MLP neurons of a small language model. Each row is named by its layer, matrix (down: output weights) and neuron, and shows model dimensions 0-191. Each number is 128 + 32 x the weight over its row's rms, rounded and kept within 0 to 255. Numbers have three digits each.
A block is one neuron, or neurons of one layer that tend to fire together. After each block is what it responds to, as a language model described it from the Wikipedia text at the highest values.

L4.down40:183127052143059150137174140127149113173076099133060111108062150135078104183155138105117180134159128090130127123096117085131114143161187143159174139103135145133116115120135116142061151147133129137116149127138103153087107104135194146128099145135125148172080135070136129081124158088148116133185142147146132110091098127088134108170163080074137151153142125114124185146104128158056061139132098119141168159097106095140144089128094127104110113135138183130074124107142171180200048166060107123171161132102169139093080099149186112082150196199145126147129107134110181144115132118092150085
L4.down331:127120096175166183108131131125115138130175113072091067172138105113151119125144109089086152054142154146152108157139192142153146123081109114132125076130146162122210149099086182184092145133183161115130098137146092144174113127069087141180106110186098123145204090169067108111109171149160120159137091147077104165087123123107167137174160108137089146133211181158122131142107126109143150164120168134106132113125082143082136099145084088137054133117132138140112095102163144147114118100151078149129101139118151115133124133144156095098079092197126163125095063163090066159081163174163142099
L4.down373:145108114143153096153124095104193103109079125168086033112130145127164109121122062197149110140102158125119083152144140133149134086126138105160140091135121141112099053109187164167128131105068110172136108148141138153148077091101155094160157181190101091157131115089168120194177121126166136086109120116130104160106118107147150107063145122180116156135146130105140106133124070152092091102152189124133108159101107110174167112121114077168179123161161142148065090137124127123139161146172110103137168096128140163083126077148109173152138074173119157134129100092211040163134160081147095082
L4.down594:122151105175146160082067075161114139108082092176147122102133105091113158132123080112091108155108104160130074147160168145182103110087113108068181142135125127127139102132128105131109143094148133067090184136096099188142137146119108104147153090125125209061122187179155117119120189107174084132137119122091156038080093140076153128142151119164132134120104179139100164075081056148118129114161142119199152171151115071138121140120173113166118121127149190080143148124089188139143099130070184152109085143130109181118132150152146161141124109160076184134082097107160125138141126159110174114
L4.down602:099117028145138096106111138147153189143106121182101151064100136127147138205128165090100150121140085088138115116088112172136112104132143115125114159125155151135137165116132085124126149070098162149169180156140089167192148109167143107115145124144065086127166107169123144055168100116113199148134154085153101137157129115122154090145180067163131178154100159091134149077180138136140129117139116158141089085140091137124100130081043096185148025093129112126127140126073144179116156121154103117122150140071140170121143119100087104151194135185103157100144091134156086151117117095162137092
L4.down611:124120199122164079110113123141108102080112112118126175164085136103172202092150132129111156102146155166140082060076130141082053139144108130073149125140157127130112148163091164068181117142152149109121118141125128080165132156099114165157139132151089156113092146132132124092128132097154118111120136133109132099133123124130168094132028144154144108168094121116046140140181108205095112078118088096171096094125097136122162155130215120106132172183116156140124165197147107084118116157155144175104109133149088162172122169140071228128180117126173153085119083144110079147133117150113141095
L4.down634:140125140096139094082106117151135122127119119101111080102082162081096063144158153128156157146084152144086134117095130211111116111110132155081183155134150099098144093149135103191062152118139144125088120133139068158201149118115194127139137181111107123184143141148077117092090178140180150156137158159129097103132113106131135169183113093073092179092174110158068114150110018115115119123096116139148101211090154147117082128129073128136142105166150183071129091165196174149103114130139135121102149130127139119077071133122142107105137122120151118137163124107109085174122144118142074206
L4.down747:122167128100121142119162079086141079101103102146150134123099146116119181155103108122126115138143122127159115129153151132066160110081115091151057152135130135086100147146180117043148149083123095122121110059121094192058163065155187107090111087149126193109151118117135150110154105103160072140111181126165164131090143082088104159134186169130121112166134091146183142130080161134115116123112086136186156128121125119131137133162181174141141117121131128140167144167150174139130073067173199154171149124078119120133137132157178106081115204153131121036110086165140124112118121140174170064
Header and number cells in markdown tables, especially the % or Party column in election results, e.g. Votes | %, Party, 2,030.

L4.down45:142114125096125138154168078127143163151100155152124120153094112171168177170095130118084104140100089134118155105072105150206151114193145156090123104100137092116103180143220121157100144152110102156132137056165143150103047080134061169189115103148116095112107100119165044158129138152114128118112169123099136119100113153141131146099119137171135154128100137143059126161120156083098125219117133147097091102130145078138079134127111135149139168204205106123203084128122123087169093141139107099174154126158131152107148112137109097139127131118173117128084126146117063175089160085094134176
L4.down73:133106110161113071168161138150147151122123132157159161113108203096134118096162119082089109150094109199153152137113099183147112176234146160143129128161121111111133112158148115095116155146073102127099124126178151116165081141137174071143183150137060180142100121090119106141104150106130071152114176094177149111079097136113089131105156054118146152133144085136108090082089125084076087127112158229087130120185125108191105112197138153151160107139119091148139150091143107134145097099170161121152065111142120132091125170151073145136100137111124097166147171094074148121161142084111134166
L4.down74:134120149120109102137158115102099151155115138141179121166075134211119189162155189154122132110067200156108182122140145123097186109144125147121138115120127123018134058104088146105068096116128077180142147125148068099151142121174101105096122141103104078116151126083126135152115116173113170109131094141148135099143103171150138130106101093202165114139153176059166124158143158139086121159130074111098150093210095137120102140093091149118148119109124114149172072107154100152125186130151143090147145175126127127125092128116129109123163165152140083178096133156108060089134039161081110116
L4.down82:118079174077133132136194047148133165178140143128115188101038154155145181180097069134090145128157124126084143126117137175135103152141125180117143138159123115071105120116150165165097072167096098119133119119127083202141087068160080112151155079166134160116116080148131190103108157099104114169110150131122143090066131197116096144078089124141119110111113107081127121108152165091155116144123148145086105132144142142084085163139172125177182119175142124099140088118124085121173072142099110109172148136150136152128134190150124153145109127083158132108137159112131019098156128167164095133
L4.down151:153120126158131136152077134176067143052148124095102183112161111105157100117073143131080208135127155152157098146115090091105054148196114146133148141162138104188131104106163143148146125138154186091145180126128158110104142162136163126121102127181098201107132132099134097070156102124144101096158084124123124114163112118133184067123120188159164178139068134171133126129173154145123140114116112159127134129181140140112118063105158121093090114093101101124097147133137153145023155182154171167067090114088142164094092120118216138088129086137123087096155105116169131095105087123149115092
L4.down377:149108122150133116162148101149136144188092161108135149129110088174140177172123125118163160146111155072116096124097112119146153128154141169090185102188079098139110126097100189157109083124155057146112073127134128170118136150076143091161096126130127108071153099163077161122115209104104115151115115166152104061085089146179108114101140112097115128164117110130166097154168121095129132177165153120098101129188093140114065170121122139194136159126176098155162074121097138131136132108077114135133186177095092160088153146097163109152155057145165081047112094123133061133141140098215128154
L4.down505:114038140162096188130219095115096128129139075127181129054095154168126144157103108080094156148155078120133128141125162114182107136203150150126135147127123108092152167149150154146074096086116126120146145118148123178171125097107083142185124122144140155150129133168152152122116110129098114131120147140117163153157163072105085124119120051159136188163131131124061138136181131063199104091116147161124089080140123157108105149177090039130162113114151138114117083126120141151153116131086149176159134155140167140135100169108134109192130110111104105132095094166117093056171113044174132132
L4.down666:106072145121086132150176136158112149119128107116154184148100191118193131150126147215070109116102172126135180151112132073122066147122185173129143152130136145105104111134120154080160110134117094167122157131165117075127113097147107162100154144162090091155100086161153138101101149117117119100158115079162107089145150125180133085128105124164134154161130124034124092180150084168169112100125162106124196087147135110097143078117177088084116154130111161141122128188160149101136137152108061099141140135150101149112068156180145170120131185085150121100086154122145022077091120151100073096
Periods after initials or abbreviations inside names and lists (K., Sept., Mt.); also "as" before roles or descriptions, and word-start fragments (re|ign, be|ar).

L4.down87:090105139161147105081111116123098125134125153136150127095098091114185136100130159190136105120079182125112117141163170132143089116191093131102146189136108145105145084125160106139141123101101103165125101106144107170090095113105171108090083175138096124119124105163133218115156146206133160135119116179114119132113114089117107152126113112128104135113155093102168063122113116136133140167150114141103093108205155118101152145103081065171136136187145064182076117137113127194112186173135178118122125108104106158168148091132185159084175099082065108110189137141181008167156131112119108127
L4.down155:152092135116116099084085105132111134147057096127129122104163110191090052136159160088121084172135138103124114141096192142112199151112144136098101158138150139169113067106141133222130133133165092175091161183125112099119095131140091172174146124082090154110165110179136203123138111124155106123138103155079165071161125188099107192145129106093126164111122172116197151132097116094141122123112084077112120104132070125138156132182099154183166138138121139101128202091128133193143178116094156117129113137112123137154157155089136118080072094169111093173143139085144119154072118129122091072
L4.down407:101173032156136155133157081100084088150092140092136116124150143121099105184097149113117123118207105091190145099070120024154164145123146092119095130121117167123099174109126097144129180157109117131147174108150139146101114144177124115125142124117154138154136111102096149150131114124114120141083115104117072110151123143072116154155166169061117121187101072125111146150137175099189121134191153147155095109132115168069125082096178129102097112133116187098127136149059178167103119121144162146133113161085111117121131131172140174158134197223157169163122071128165156108066137120159106107
L4.down470:098107192150136159093073117098122179098121120208137161135187112127156143113138119122125161141110184179153144143136141114152092157156095132122153150155126162098135105148149102122116078161146196113104115174191094171089095103106169061106139108110069149124161137125063133156185145148145143103113144187127140150092090102117138119092106118144084092133134106081165096117106131142097155166125157087116094062211164141139134131121122121127129137139123124136109097136122067093097104167132135128116138134136124179132193103116131154099173107062092097097131135174160000096141125144169146101
L4.down476:142119159130151081128136193121163087151092159084096107160157190097130088178133155117109138079114074111138120116138099115112135144160128119141085117098162135162147204111165134077130141093113147082147137139076148089121179165108153136158129097143123050106107126110079161155154143124100129115130145141112177098076162166110143125152119176133140121102148084115101123160106155208095145097154138144145137129062129057152150087160198123070146175133136145045141081151119095082126086172102035147157158137156110116112133118131130066170092095125145163132105212087144090116111192167163155104
L4.down493:091094182155107122110133126141111119106141147166122145122133161108176169117086165143109144133110178157154099096169151132086047173151135122093111103143135116075144089140170061147089159099158171158109103121200084176113131138129188092105109133100078140113161103106108183138173138199145132109107139154129128141104065111087149139090128121138121133131125107091144115122113189100111185171141173113145118097200173120138150118112120069097132124165114090114110080111117124138097129170153151101133086144088117149121181105160135148117175065074134150109206128080158000153107141100175106120
L4.down718:090106192148185107079092125118160148181141153151100094107104108115172154161116107151102103122066198144114090140163118116140104169116079129117153143095072143098162138146188110101146093119160100096112107151129135166158111124140147125117113145167125154128103174127121174178178120135147115121117126167103136068097131101097098130114128125150090175129190089128115085155114086114140139095106134156163132120172168072146173146111102097137119123157139049155094122109134136125092143186144180118148087126084171151140130100176126175101122066096097159099128127129209000177182171103163078107
L4.down738:106095157091189136127074116181089126174177168115126113164081122067226138095152114113123154090109135183109133105130136079114166089133112138118120102106147154151204146151182136153152153171141083173105173125154128106141051155103128159117157142147127133120146120128139116115115135165181139131108177054081135119085086171135188104133063200110117132151083146121127150176130119162141117122121092143147092131156139142110139056061107080128102121148124144135038153177116161131093137102133101143143130171118093097198142134160051146154090058085113142123133132121112071131136109164129125155
Early fragments of words split across tokens, such as gr(adually), neigh(boring) and comm(ander), plus the word family in royal family and family home.

L4.down4:088115255177193123117132124097128134129128118160175161125117159089151141106149129124152118177123164136120097110151120106116098133118067148083136157130068127089148115158178103131155129134151108123125073154145099149163103117146125106110129128133068150146160114129114176161185150135144147172120181150112144066101092108142139143105163126148116096139177079020150080081126133069164145112144132143142092159186148100121097160078102105137114141150144068153109119126165133105131128143147128098142146120088116136171129140129134136171158113077111119113165106117149000131152128135136114087
L4.down43:165099110106085078141134146110136172162159152148099115125133161119077134117099166102107117085155136151168174170084110131143122107140119119168122070121149145139123145092135141102102135131150168088193193111132127147052108167159070161163171105150133110152089078161101134131137151112114155130144119115199124115092141148087138115142186118107153111134157122091093119135122126137105136153123051172167101182118147119150140131128021140082098100161141041208110119115118131100122109095111087141137159146206140160091149160114107149127049124182127140059080111190176110143147052165162142157
L4.down89:067107188137199145118130131121122132117130192097160137096080046110216135127134165165127133149133194127146102113161127119133124127124106121065126095136103126148164103162174129147136168133137112138102091137170175149066096180162160092136137159151066106113103134122115135120212089182157123123118082185145110123139106123126107154103133171144081125123116115129100126131096106116129137171112131118129120098141177084143149102091064086135134126136180040135091077115108117168128135159163158068109127131143116165164128106122118136113137122106073164112181116111165000099133158115173143124
L4.down127:175099169127148093112094135194089124113101107115131103137096140150104185126152127099111130118099071108112107131132137124155168128148123095189147106121115125078119129159166102170129062144062120167106122062170130155127087056159135177154095213116120190149148141166170071174125162099111103147156127134133160177098173111093133097144191086094182119082150167095187108127166099181104093191153109162082131102071127122129136184099109112118127113132179143120146123110148162128152178097088088114120115105097133079152125122075065141129117075136166091175161122093137164099173109162091181127
L4.down162:147132154180193121109124086115090098107163116153137046144117085097089198127191132081157126175173097123136066126098119148175126166187139087154130135145094128099088100116123114137056070080102164124059138075147171174121175083132172125138118185147103139138116098133139129136123097112107129152179128137135165099134140136095163129102141147172146096110151168081099117159139140174115068151204054105078175068110108108162084187075150112106118117168126173126149136202142131148124113099122141133086178159143100139120114129100102123116169109153161093182145150089133148120111095148106170086
L4.down374:145111097099089164168140182110085107141133158128091111173125198113171096120150124150130154091098138080157163142084170175133146136156125150145133130069122122111123160159114058103118128148144117113129159059098137202063098144189142168136154109126169099070110147132117123085142053142086097136114140114135172183165100155161119085123160166173129135158077125083101157150110160133140140125109187054094057132069146094096181081151139156129092139141140166149125231170111158134138049133133112092099122140116106148118146143112100118154145135157174085185093133123110067118161125105129150093
L4.down485:131144153155160186117131138122129103164113133096053166127141067115178184141134048086107183123132089123076047142127119127126125086119109093151124118177128172130152208104174139059180122132127109115131169134179137126120134098098178106157075128123151152136176169109106153073127087089144153162147096139141159116081131124075130087093113123155119171151163096037132122169095161143085101119152099139159125090101137122133119129120143108128159032126126184048108117093092075169108150122124140127111130174135130112135146109099122137181116126131153145148102123102140166205182153202162136128
L4.down727:148135098146051175084107151101116186144186195091116156078134122142075120080154147076161174102128102200075163140152102086133161160182120077175160132107187123181157114144139108111149081097103161126111151177142130160124171141152128130129103131137110154100118173092136150110092131093142140137072115110069136184144097110119110104106153136105135089137105200101130161143157126169124137111110161108200092132067140121151162053113167152081051177146097111092120121106089186170136136070102096170065118107122117114070120148133087141128139118116129162141155150106201129105126111156109145095
Subject pronouns starting a clause or sentence, mostly He/he, also she, it, they, in biographies and plot summaries, e.g. ". He was"; weaker on verbs like take, took.

L5.down315:110128162099150123121107098044084074162077133132118175100126133101127096138109150109085137127149150150086141129085068121131144143158115118144167117128106098137116110110082156126123110109102112112096188186090183086129165146177126141133126063167114202086110190120108202100113138109140054115153122109126133149111097082116128104171090157164060098172090076155149125145119130097155225101186162115120152065111130093143151151132167111144099120107128178161192122160135148166102119156095174160158120153132094074151112187156173098144162121130171141125115174167117121195117130110119201113
L5.down514:123154210186062108113154093142138140147128113100091139092165112086128135088150181109126113168109121107106125164143071100082155186187077097130107107123106145090102146124093086164133130106088084173094111160106138216171133126107112102099123123164150143133163107131090147122134172149133157145091065108125135092137083132157126140138152139119171158056151100175181117174118164140152151178121149128081106128157110112142076040154119125083129199083172147136145172061101098165117142134079133075165160129130113157132128132116155131208111083131127197096086127146153101124096143176180134095
Pipe cells opening election-result rows such as Republican hold or Labour hold, and periods after initials or abbreviations (P., c., Ph.).

L2.down227:133175143107115127227130122109047127126082157105134139111093104128176168095160127099115117155196115092061155142134060066110103107201148167154174125102135144102185150152125153117154083148128139169146143094165099164131134177170120087106140146145105095173154108180139139097174160179088139091090113098154121106165136119095132130104158187155157060104163086152111158130135099156093131140116106095132180117178108113142160170155137083095116127103174075139091082121052121132153123125142139124133124070103108120113104126156114109153149111128147110081167173080081120118135028178137104157
L2.down259:099187093126150120221142206118107145128159134119142129109111146140149136117131123180115115115192113140147141118110087067060115115135058062132128138092094162153140158143106146163149142153148135136167093087130114160126177174177090122118106120156073066197182058187133163131160182194116080094135129196155127114116117114161163103096132105132128078120184115103142176134083161115060153131110115103102157092139156135198140152099152138131115132130185138114116117089138114176193150160144084110143158127127141059127106167084069118129129117060154130102097130111139125171159141134148160154
L2.down321:163095140177093110173152132122119115154117149131093163101123129081133159167148117139123156108205102147080119123082074168075126123186089124146147141087143097148080121161138218138123149145117141169198144126188148163191129162122158138127080130087162086136165077167112176168131163145085106114090124151156120119100117113121092120089130176117144113126117129144105171084109133170091137168122100125157149135123159170136129131139158154160134101086155059079146110107046101138149169205149068169169165116141128157094094192163131107125085134047134156112176077079118099154119111175108137178
L2.down581:101108151146090123181149111116107108160163102103176195142109114101171158101095145165129110095174103172102152192114058107128125162173090113170100143108118150101128097167091155123183114132129188152158073067153126134113098150140136094123160198127107071199108095119087125145124145175107125111103120171139132124131163132155106102145151165108124035114164091120111156138175117144121165109086112113108168069144123098209130187153096133115160095091158079093094123092110063128166117133132135118158177105106130082123092086134078094112138128073131169072149092162132098137138110187185169175
The word between, and also from or other, introducing two endpoints or a source: between 2014 and 2016, between Greenwich Island and, from the Throne.

L5.down234:122103121159098093090143136111117171143094092100178115065141097090117153141135146080153078162178050163060160132166111160102138157114107131111143119141162168136115152138136110126160152084137109150139177157147164165151162111133156111139087186147125134102103162096146162153095162094094149119123241138077132186060095107125122138081135099117104139145162137152191116072174109129109122134118117086108132102120111116103116067080113139080129115162182160112119140112142151178041174145126113145099108201111111117145180124151061108105082133143166102200119141131119208121098147142101096184
L5.down555:145122185128127121145102092160127086154132137033095100134094123135143098190140127116144085163185129115080099165142103095099161082076117077121160170105089106111161183096188175164161089112111088168090151103155083091121117181107144177127118118098148179126142145117169121119177169128133140122156143084124157165113147112109131117167193140129125163091159121091144139186148155120144198109060086100114141068070087153148177095103158180186195121137161141092152072158112069116122119164116128104098123165124139067137141124090095082154102130167076127095149152108143103121170163107116135176
First token of a new sentence or paragraph after a period or line break, mostly pronoun subjects such as He, It, I, If.

L5.down157:116103176156120135178154079138140125157111170192122162128101109122102157142120132122174120183132122084124161148101147165116081092154086032132064159140109121131129148095103151120104155169107188127109132131065136104075135117115091077109101056105160158114177153110141129111104142141099086103138119121140183128151127128125126111153120122171082179133067176154087151156166135128061104123142129123173117055083145131134079098160099146091135097192124153138179127065109194159160158166109112114127117152172082199092161117125118055140145133157188056115096116144091156114159147136166136074
L5.down651:097132093179139156141176125111101096139180106118121157108064090081117139114145119106105154120114152155163134170101116148145120112173112129103114077225134151102183130094132119131067083084153137172081088138154120127134175078136103159091124165157117040145141145158134099156149115159158135091119108145162074095126096183103158147068121147128112193117137099065165144148111163122113140094128139107161082139125094098094106079150155159132121154165114207098153192092133126098098132176069149188109123188140132131118157128125115108163099111134176057093121163135147097089162073157075100199
Short subword pieces inside a word, often Romance personal names (Carl-os, Jul-es, Paul-ine, Mer-ino) and Latin-derived words (commun-ic-ation, opp-os-ite, expl-os-ion).

L2.down118:154147077146141127124136131119163196084116102140159080141174107116151093133127136160118160121080068122086128159207185126165165094098133173143107135120160111156104093156076140152081080093193093083125151129205117119078114087155175133154144129137119147115136153087175120078086099081133113145151157112081153145140129117162164127116110206107113104074123090172105078122158124115220110073116184094148082114150131050119161130092115144122148141074139115132151149117147145118107164072079160026155150122147126165140126160108087118144113145126145181151112136124135069098148113130095165097
L2.down342:133116085129186115215095119133081130093135114190160101122158146161151126148108115124116183138112143080171087135156152055107089120071127075136130156174133117184139100152132138156048108104115075104116140163126087129144157140153189144132122100122103097116146138113162116121137135084127131155123186094115148108117111106183128071131126096160099214129152125162167117110125132112153106118172100060142118161130160130095143073094183133172074094152111168126168174116128148116183169194132152155104108137177119141167129184123111159159105134195083114081089134074149040184120139104126173155
L2.down345:147149141121157141169104142116073126125115096131176122198125130098150141165147113152098164089084092132046159174142111074158144108100139105133098147158152090163096087178083076112104067132139134160104142114145117121115110106109168144158145133151138175146182181142137167119123106140119153151144102102061186142130106118173160101073134135090163109114096094178119112141101097141181085071143169075142081110162095069139222126138135163092145110089127117152180145152170168131159123113089214133134195160145119105145128127121076108136116140145137178077106137141141020131126077104139176130
L2.down724:129125151154168090132104109155172170106100123185215063144135132097149139090157081105109204164153124111104125153187105101103126161158126062144097124142137080117103116198078142161102066122132108211149109091155109086130154129128165151133140129120112103116162106152198145055156110127136097167175171129131122166138127070170156121142123136126156164137138127096156125136086105123180109108136118084155100087119147099101118102125133149097096145129133061079150156120165123115160122159118111095138146111101059147136072173088153144167088142039196185147082172115151108147134112100171147189
Mainly "Total" opening a table row or infobox line (Total votes, Total launches); more weakly, middle pieces of split words (centur-ies, out-com-es, Minnes-ota).

L5.down250:082135166085178194091135151095165178110198140134121080140147152189112132105158099119119119174132097174131168127170084077082073064202118138145156078146187141110090087174103105098143132100156076190131130123159103134154129111124138076174125153117134118139147170099124195173123101150150163089068082079119124118110095142193152217126129146118095108152093163125107131170144151116080068080126098154160116153085111097145121135094086133133101105119101097143112172117133157146113129106145039158187137084121120116173145119085139144146103125092121139161093129113139166120111099143070157136
L5.down634:132159124090166115145142125136127195172158149141142101167162098148099111176135133105090182100169148146159110140104116139089148129158118136109123141184158145083137097119102087110133076202222104112158132127169070128175091162136138092119110163128105163107171069133165125142073109156130184108091143053085089124120114175140147174109107181130103160093105193127145113180148182120147140105103124101112091152126152170113106102022111139200150077118106110114136052183148069102146075099155118102135119114121097103127135126142152174111151122125121092127135103110101033167118131110130089137
The article "an" (also "an" starting words like anomic, anatomically, anemia) in running prose, e.g. was an inspiration, an increased; weakly also table header cells like ±%.